From a checkpoint of a small transformer trained on Wikipedia.
Size: 8 layers, width 448, 4 heads of 64 (1 for keys and values), MLP 896 GELU, vocabulary 4096, 10.6M parameters.
Architecture: rotary positions, no biases in attention or MLP, tied embeddings, normalized queries and keys, attention and MLP in parallel, capped logits.
MLP neurons of a small language model. Each row is named by its layer, matrix (up: input weights) and neuron, and shows model dimensions 16-111. Each number is 128 + 32 x the weight over its row's rms, rounded and kept within 0 to 255.
A block is one neuron, or neurons of one layer that tend to fire together. After each block is what it responds to, as a language model described it from the Wikipedia text at the highest values.

L3.up193 [ 73 152  98  98 207 168 112  30 176 116 107 145 121 140 113  97  94 164 117 170  96  92 140 116  24 149 165 146 197 125 107 153 121 123 139 126 136 129  72  95 138 184 127 176 141 146 117 173 123 136 176 149 104 112 137 150 139 132  93  93  93 147 190  69 122 180 127 132  99 189 110  74 157 121 148 103 113 116 184 104 109 159 147  98 101 188  82 123 144 114 142 167 129 127 131 168]
L3.up425 [146 163 120 177 113 194 155 129 169  92  30 151  92 232 158 166 150 121 117  87 141  96 105  87 190 125 122 119 103 149 139 132 163 115 144 115 120 109 161  82 128 122  70  84  63 160  80  70  72 148 134 108 132  79 115 129 102 105 106  96 140 104 101 111 123 144  96  83 102 140 143 144 140  77 140 104 164 135 176  65  76 134 121  52  82 126  90 144 127 127 118 137  64 160 105 114]
Responds to: Mid-word fragment after capital. Short word pieces, often "em", right after a word's split-off initial letter, as in T-em-ple, F-em-ale, G-aug-uin; also commas after sentence-opening adverbs.

L5.up132 [160 114 201 155 137 141 130  87 165 212 100 116 167  78 176  75 162 129 100 142 112  64  77 123 146 154 156 105 110 139 148 121  74 176 148 151 125  91 117 124  91 144  62 155 143 121 156 138 123 186 164 171 164 116 104 170 135 130  76 122 153 132  98 114 117  87 137 166 138 121 102 199 167 157 121 146 146 114 147 126 141 141 177  94 140 123 120 152 141 127 111 133 125 181 115 121]
L5.up275 [125 130 148  99  79 106 150  88  90 168 153 127 151 109 171  91 168 148 177 178 232 153 133 153 153 163 152 168 153 126 146 144 161  89 108 156  98 162 158 103 142 208 142 117  55  92 133 130 155 165 168 106  75 135  71 139 122 144 129 135 143 145 169 123 159 118 111 175  91 144 115 143 168 148  49 136  77 101 170 134  98 123 199  84 153 110  68 110  34 128 167 114 168 194 100  93]
L5.up363 [ 87 161  94  97 140 120 132  58 114  91 165 192 112 178 144 141 155  94 141 137 143  40  69 103  92 124 106 104  96 149 131 170 157 135 142 122 158 155  83 158 202 192 146 140 106 160 147 182 150 178 171  97 111  92 121 102 140 114 126 153 121 112 114 126 156 130 183 166 163 139  66 168 147 151 139 113  90 127 136 106  63 128 127 105 107 142 125 120 124 151 138 152 162 151 112  97]
L5.up603 [166 144  79 119 149 112 119 140  86 194  88 194 163 202 119 162 105 154 162 180 126 113 146 147 140 171 197  83 111 120 106 132 124 153  63 111 139  97 103 157 129 156 149 169  90 132 150 141  87 178 127 151 150  84 112  91 114 119 121 115  82 153 123 148 174  94 117 146 197 154 118  87  96 139 133 113 109 102 109 119  94 150 112 126 122  93 149 108 131 127 171 175 150 202 105 148]
Responds to: Clause-boundary tokens. Commas ending introductory phrases such as "In 1995," or "Nevertheless,", and relative or linking words like which, that, and, each just before a new clause's subject or verb.

L3.up153 [127 155  48 169 163 161 112 165 180 107 118 127  90 122 108 138 154 160 139 104 128  36 167  78 118 156 164 110 184 131 137  87 129 152  95 165 107 113  94 111 129 185  70 124  97 154 151 116 133 153 184 196 107 114  99  85  91 167 153 100  98 144 128 117  89 119  93 130 117 125 107 161 121 138  71 162 106 145  79 149 124 100 158 152 136 209  78 125 122 126  89  92 109 111 133  88]
L3.up167 [140 188 153  90 123 143 150 186 127  78 184  91 120 106 133 188 118 101 154  67 101 117 127 178 174  69 110 109 110 149 147  51 123 125 121 123 116 117 113  59 169 108 140 153  84  97  60 125 145 124  68 123 104 158 146 143  75 144 151  98 100 130 122 102 161 113 124 147 113 135 137 133 102 196 133 159 127  88 153  24 106 124 117 111 134 170 158 109 159 113 151  95 108 109 104 114]
Responds to: Verb inflection endings. Inflectional endings of verbs and verb-like nouns, and auxiliaries like is/do, usually just before "to" or an object: attempts, decides, goes, is.

L2.up62 [165  99 117  52 189 146 103 120  98  96 112 166  65 126 193 161 140 133 167 144 146 134 132 100 134 122 161 110 112 174  99 124  58 144 130 147  71 114 144 154 131 131 107 177 191  72 160 125 174 142 184 124 150 129 135 112 119 153 111 118 113 157  85 101 168 130 113 152 157 108 100 137 162 148 124 122  87 130 123 118 105 172  89 116 157  67 163 156 114 175 134 107 158 149 157 119]
L2.up101 [138  51 157 175  84 163 170 157  96 148 123 165 135 143 130 176  89 181 113 110 127 124 124  13 171 172 124 113 117 141 106 187  98 144 172 170  80 120 159  94 118 156 141  74 159 148 135 162  85 159 124 110 130 159 123 121  91 136 185 159 150 146  89 154  75 116 114 115 165 122  97 112 180 136 127 118 217 112 156 158 185 131  76 102 116 101 138 134 104 138 103 137 130 111 130 114]
L2.up126 [120 184 172 130 143 157  91 172 117 121  51 112  91 142 133 107 143 152 126  86 183 119 164 148 135  84 161  83 118 171  83 154 124 128  93 184  75 122 145 135 185 123 122  86  76 189 126 190 118  68 157 146  97 156 173 191 129 101 152  84 176 148 114 183 121 154 127 130 134 106 117 172  99 202 125 117 108 130 178 179 172 131 145 117 141  66  83 102 103 127 110 172  87  89 134 179]
L2.up394 [ 96 108  85 153 183 133  79 119 141 108 159 113 123 194 151 113  82 153 137  79  88 108  73 142 174  94 128 117 145 131 143 116 133 184 134 106 125 162 163 150 132 150  96  97 120 143 139 106 123 154 126 130 154  61  83  78 136  99 119 138 183 112 139 118  91  68  97 202 117 114 112 122 137  95 131 132 231 133 149 191 129 141 118 175 130 131  97 157 116 126  95 122  89 140 164 142]
L2.up448 [165 143 108 133 131 108 110  96 155  73 133 134 114 114 156  97 131 181 128 144 149 117 150 181 122 144 125 112 113  93  77  99 133 163 122 164 122 155 156  78 208 115 162 153 143  58 100 179 145 164 178  96 154 131 118 153 138 141 158 177  78 116 149 131  99 141 137 178 122 137 174 140 166 179 133 203 164  98 106 148  97 111 118 169  89  89 128 163 128 179 130 123 171 162 120 168]
L2.up553 [ 59 155 170 152 103 137  90 204 102 143 126  78 102 105 155 133 130 127 154 132 113 171 137 143 169 129  79 138 156 107 109 199 133 113 129 100 101  94 169 124 164 130  87 112 122 185  96 148 144 122 148 133 156 146 127 193  99 140 147 156 139 166  79 184 126 121 106 146 140 112  99 175 107 142 113 119 131 145 129 124 122 110 112 106 183 156 111 149  85 194  95  80 168 124 142 148]
L2.up613 [125 119  72 127 192  48 135 114 149 125 119 184 135 153 161 133 124 172  86 111 106 101 133 146 143  76 146 129  95 119  96 170 171 171 128 134  63 169 168 145 112 146 100 109 138 102 123 135  95 117 156 136 157 199 108 112 120 144 169 178  53  71 139 105  71 154  85 143  96 117 116 130 129  99 172 171 167 112 141 109 142 122 172 144 165 101 185 134 101 143  79 128 168 124 187 156]
L2.up736 [112 131 109 185 123 175  93 103  88  73 120 195  97 120  84  76 117 135 105  69 156 194 118 122 151 109 104 140  77 145  85 175  96 112 156 124  81 107 139 106 160 184 133  97 109 153  94 146 139 123 169 168 147 117 131 123 109  85 114 167 175 150  47  20 148 125 115 194  84 100  80 127 122 166 106 149 141 146  78 171 184  92  92 147 114  92 121  85 135 165 148 165 145  93 104 126]
Responds to: Word-start fragments and headings. Opening pieces of longer words, mostly pro- (progress, process, proposal), plus == section-heading markers and auxiliaries has/had before a participle.

L5.up37 [ 86 185 123 160 190 135 164  97 122 115 156  94 153 125  92  80 164 174  77 151 105  91 147  59  87 101 110 104 132 117 146 133  93 111 176  95 165 115 114 166 100 179 106  88  81 126 151  89 100 148 115 127 109 107 121 149 134 161  59 109 122 134 168 112 120 107 161 126 167 127 139  49 161 127 142 130  92 176 162  96 114 144 171 104 158 134 123 149 126 161 121 133 146 171 160 127]
L5.up316 [ 88  66 130  44  99 186 101 110 107 103 210 135 126 104 141  93 186 156 123 146 171 122 155 173  87 147 204 168  83 134 131 171 156 163 130 148 133 154 164 160  96 163 128  82 129 146  94 119 114 155 168 140 127  94 163 142 132 160 113 110 101 160 145 145 133  93  95 125 149 150 133 107 188 114 129 127  81 126 131  82 135  95 119  75  79  95 134  88 108  97 146 207 161  95 109 189]
L5.up411 [124 131 137 142  81 121  95 106  90 144  87 138  89 118 116 136 152 191 111  96 115  87 121 166 153 122 160  64 117 142 114 137 145 106 114 143 152 131 143 121 106 158 113  85 100 141 124  96  14  82 139 108 158  49 160 129  88 137 137 116 150 138 108 129 161 124  68 100 115 107 182 152 155  97 141  83 124 113 100  96 106  76 133 161 127 122 134 160 183 126 163 112 138  50 114 145]
L5.up703 [ 76 105 128 124 129 197  98  65 108 109 120  70 192 129 120 127 143 135 147 155 104 153 126 176 105 148 195  86 138 151  98 217 170 106 138 159 129 175 119  69 177 136 140 159 113  70 157 101 186 149 110 175 119 125 108 167 123 109  87  84 127 128 138 135  77 138 169 118 114 129 121 130 158 129 118 163 111 106  88  75 174 116 156 113  59  77 136  78 134 165 132 119 154 160 108 151]
Responds to: Main verb "be". Forms of "be" (is, was, been, be) right after a sentence subject, often a demonstrative or pronoun, as in "this nomination was", "which is", "has been".

L2.up117 [137 121 177  97  69 145 131 142 135 106 164 145 151 145  77 194 129 151 123  54 172 134 102 174  90 116 104 136  99 107 137 120 150 121 197 138 153 144 155 233  91 135 207  60 131 124 100 120 155 159 117 134  96 129 131 158 129  95 128  61 173 101 142 125 160 145 145 136  74 100 125  92 115 126 113 144 125 179 136  83 155  69 188 132  79 129 113 118  69 153 102 143 159 175 135 115]
L2.up243 [134 115 146 139  91 136 121 147  80 148  99 130 108 136  97 132 115 149  75 124  81 175  97 107 102 124 108 107 142 149  99 150 214 116 145 148  90 131 121 173 153 120 172 155  74 112 111 167 122 168 104  92 129 138 140 157 140 142 167 123  92 108 111 161 142 149 115 168 164  89 136 151 107 153 120  88  89 153  97 101 170 103 100 193  89 106 139 147 188 141 132  98 137 114 160 142]
L2.up295 [105 132 132 104  85 121 146 180 172 105  86 131 144 159  88 147 118 139 149  93 141  95 168 141 101 120 140 136 119 139 170  65 147 187 164 159 172 103 138  99 124 141 105 142  51 106 100 146 188 126 165 145  93 153 134 128 125 122 175 125  87 109 108 127 125 104  53 170 129  96 159 163 147  93 127 141 143 155 106 119 129 165 161  95 161 103 190 117 192 137 109 158  89 104 120  93]
L2.up298 [166 126 115  97  97 136  90 140 139 115 179 105 144 195 137 116 141 160 133 119 121  21 150 157  73 152 192  95 147 125 153  58 152 148 139 142 134  93 138 106  40 152  99 106 175 137 108 179 134 131 133 166 128 100 115  94 122 100 100 143 137 132 121 131 122 117  98 146 176 118 101 108 145 170 106 124  92 131  93 133 133 139 119 178 116 146 138 154 119 156 139 122 129 118 138 111]
L2.up335 [121 114 139 135  69 117 136 128 159 123  63 143 144 197 124 150 158 115 165 133 141 166  95 107 137 162 138 180 115 112 177  89  71 183 132 118 118 136 168 119 138 164  97 120 175 144  48 135  51  83 144 126 105 110 153 136 114 139 125 110 103  98 186 203 108 136 102 123 132 149 161 114 130 138 185  66 176 122 136  78 136  87 154 123  90 157 152 187 175 194 176 133 154 138 121 119]
L2.up430 [194 120  95 135 138  82 102 130 151  93 103 154 122 165 168 108 137 135 120 137 143  85  88 156 134 132 170  78  69 139 168  70 143 127  92 156 155 125  78 113 115 162  99 104 138 143 146  81 167 153  48 166 113 151 151 196 148 104 115 115 146 113  99 111 156  82 162  59 154 129 123 112 153 117 179 202 137 124 106 125 109 115  77 134 149 107 138 153 195 130 163 131 122 144 133 105]
L2.up852 [159 183 112 142 174 162  93  89  63 104 105 144 119 105 126 116 145 132 159 145 152  79 108 107 136 132 131 136 133 173 182 111  90 124 140 145 122 142 150 106 117  78 169 136  93 129  97 178  79 110 140 138 113 156  74  99 128 132 174 119 126 105 110 177 158 163 142 170 129 158 165 120 139 173 104 127  99 105  84  87 170 159 166 142 126 153 197 112 138 149 187 104 122 155 101 117]
L2.up871 [183 156  98 120 124 127 140 163 148 120 124 132 165  98 153 207  89 114 169 112 149 108 112 185 142 104 117  90 112 125 144  67 160 150 184 135 115 147 105 157 157 124 122 143 109  71 126 126 118 140 107 130 153 104 125 164 122 142 159  74 178 126 134 150 158 117 131 146 150 107 149  91  99 118 145 126 139 101 119  33 103 123 223  86  72 125 184 149 205 114 128 148 121  97 162  93]
Responds to: Present verbs and numerals. Present-tense verb endings in plot or description prose (starts, becomes, is), plus digits like 3 and 199 in track lists, durations and years.

L2.up135 [128 203  76 140 204 156 171 134 135 124 192 111 143 115 143 139 174  92 135 135 130 118  67 139 156 140 174 119 134 129  78 109 154  87 139 108 109 120  90  92 149 135 123 112  87  61 170 151 157  62  89 127 160  74 104  95 114 130 198 122 120  52 138 102  93 182 127  87 130 188 152 125 107 119 128 141 144 176 118  58 124 154 147 142 114 123 161 139  95 124 103 125 144 184 105  86]
L2.up328 [ 48 131  99 117 179 155 125 138 125 189 142 109 157  92 129  46 133 164 175 172 108 138 157 125 145 169 123 151 134  84  87  87  86  93 142 120 118 123 126 151 119 167 169 179 110 120 161 130 111 176  57  74 128  83  95 125 126 156 161  77 132 117 143 141  89 104 108  94 146 140 150  76 164  93  78 115 105 152 182 112 113  54 129 134 143 107 153 118 165 168  78 137 203 159 170 101]
L2.up598 [152 104  91 123 151 125 113  95  98 120  72  99 149 101 172 131 183 130 137 147 115  71 129 154  93 131 115 114 137 156  74 149  95 124 122 154 111 133 169 162 146 129  96 125  64 149 158 163 130  79 131 155 111 109  98  73 146 139 126 140 125 165 173 105 139 155 159  86 158 145 146 119 167  98 135 103  71 124 137 138 119 138 126 124 163 126 189 126 136 129 130 107 164 169 182 112]
L2.up792 [119 162 111 116 124 158 191  89 109 124 117 179 115 143  71 122 178  90 235 125 153  84 101 141  98 204 184 119 103 124 132 131  81 148 199 179  94  93 138 129  94 130  90 126 108 125 151 150 153 163 126 141 106  75  65  66 159 103 160 111 103 141 147  91 145 107 111 165 128 114 163 179 131 135 152 161 128 117 154 102 108  82 101 110 188  87 153  57  74 157 150 146  73 131 134  76]
L2.up812 [ 94 179  94 119 187 138 201 163 185 117  91 176 166 102  98 102 139 117  69 119 154  36 122 138  90 164 166  97 121 138 169 148  90 104 146 169 135  73 145 103 155  87 112 148  89 126 145 135 139 105 111  99 147  75  87 112  97 144 143  80 139 126 164 139 126 159 129  53 164 173 192 181 136 106 133 145 123 172 165 115 133 182 155  95 121 154 133  54 187 117 103 141 123 130 122 188]
L2.up836 [ 78 179 143  54  82 126 117 153  86 170 132  96 105 156 125 159 118 116 127 133 133 104 114 100 163 159 161 141 101 109 122 115 102 154 211 135 116  98 150 110 133 109 181  95 107 125 134 137 124  73 160  63 194  96 157 139 110 155 142  84 131 126 136 114 104 144 102 145  59 135 160  95 107  95 127 111 150 105 151 120 162 102 120 153 177 126 152 146 173  96  75 105 153 169  90 154]
L2.up884 [102 118 141  67 109 135 126  97 173 204 149 106 116 114 153 157 151 144 101 176 169 126 140  79  89 136 136 186 183 103 121 126  85  76 103 168 103 180 147 157 146 125 128 108 136 145 117 185 151 147 146  99 132 104 120 133 145 162 133 125 147 123 125 160 229 127 138 147 141 203 108 123 158  99 118 113 174  55  91 113 159  63 138 184  92 101 170 122 106  68 167 115 107 153 160 202]
L2.up892 [ 53 140 127 109 194 215 154  85 137 114 163 112 112  97 106 109 128 124 129 116 116  57 134 163  75 164 163  65 149  91  82 109  94 163 182 148 193  86 182 100 150 184 157 145 125 138 221 144 130 183  82 121 139 100  76 110 117 166 178 194 151 141 131 148 120 123  91 127 147 115 114 151 117  71 148 165 113 110 142 132 126 130 176  72  90 121 117 124 153 111  78 123 138 171 151 116]
Responds to: Comma after introductory phrase. Commas ending a sentence-opening adverbial phrase, mostly dates or years, before the main clause subject, such as "In 2011, he", "However, 22", "As of 2011, SUBLANT".

L3.up575 [174 166 126 163 163 153 107 172  92 146 131  84  99  81 112 146 134 189 135 125 169 160  69 150 144 144 139  45  86 133 133 120  75 137 147 136 124 141 145  84 121 117 143 134 144 118  79  66  91 137 108  16 144 103 151 142  94 106 136 163 118 171  49  93 157 149 107 117 116 100 125 173 121 136 150  66  75 141 190 126 112  75 171 140 214 153 121 150 160 146  54 101 121 147 167 108]
L3.up620 [105 133 113 166 147 129 117 160 176 140 156  87 142 145 100 150 122 122  77 125 165 145 157 156 130 189 110 149 104  80 170 144 138 174 147 141 135 156 132 104 159 196 138 135 151 177 158 144 185  79  91 136 172 160 121 107 112 182 146 107 127  98 127 162 140 156 108 165 127 164 102  58 158 196  87 158 132 122 157 113 127 165 100  99 102 111 109 138 127 158 116 105 121 238  98 167]
Responds to: Wiki section heading markers. Mostly the opening == of a section heading after a blank line (==Plot==, == History ==, ==Cast==), plus scattered mid-word pieces and "an".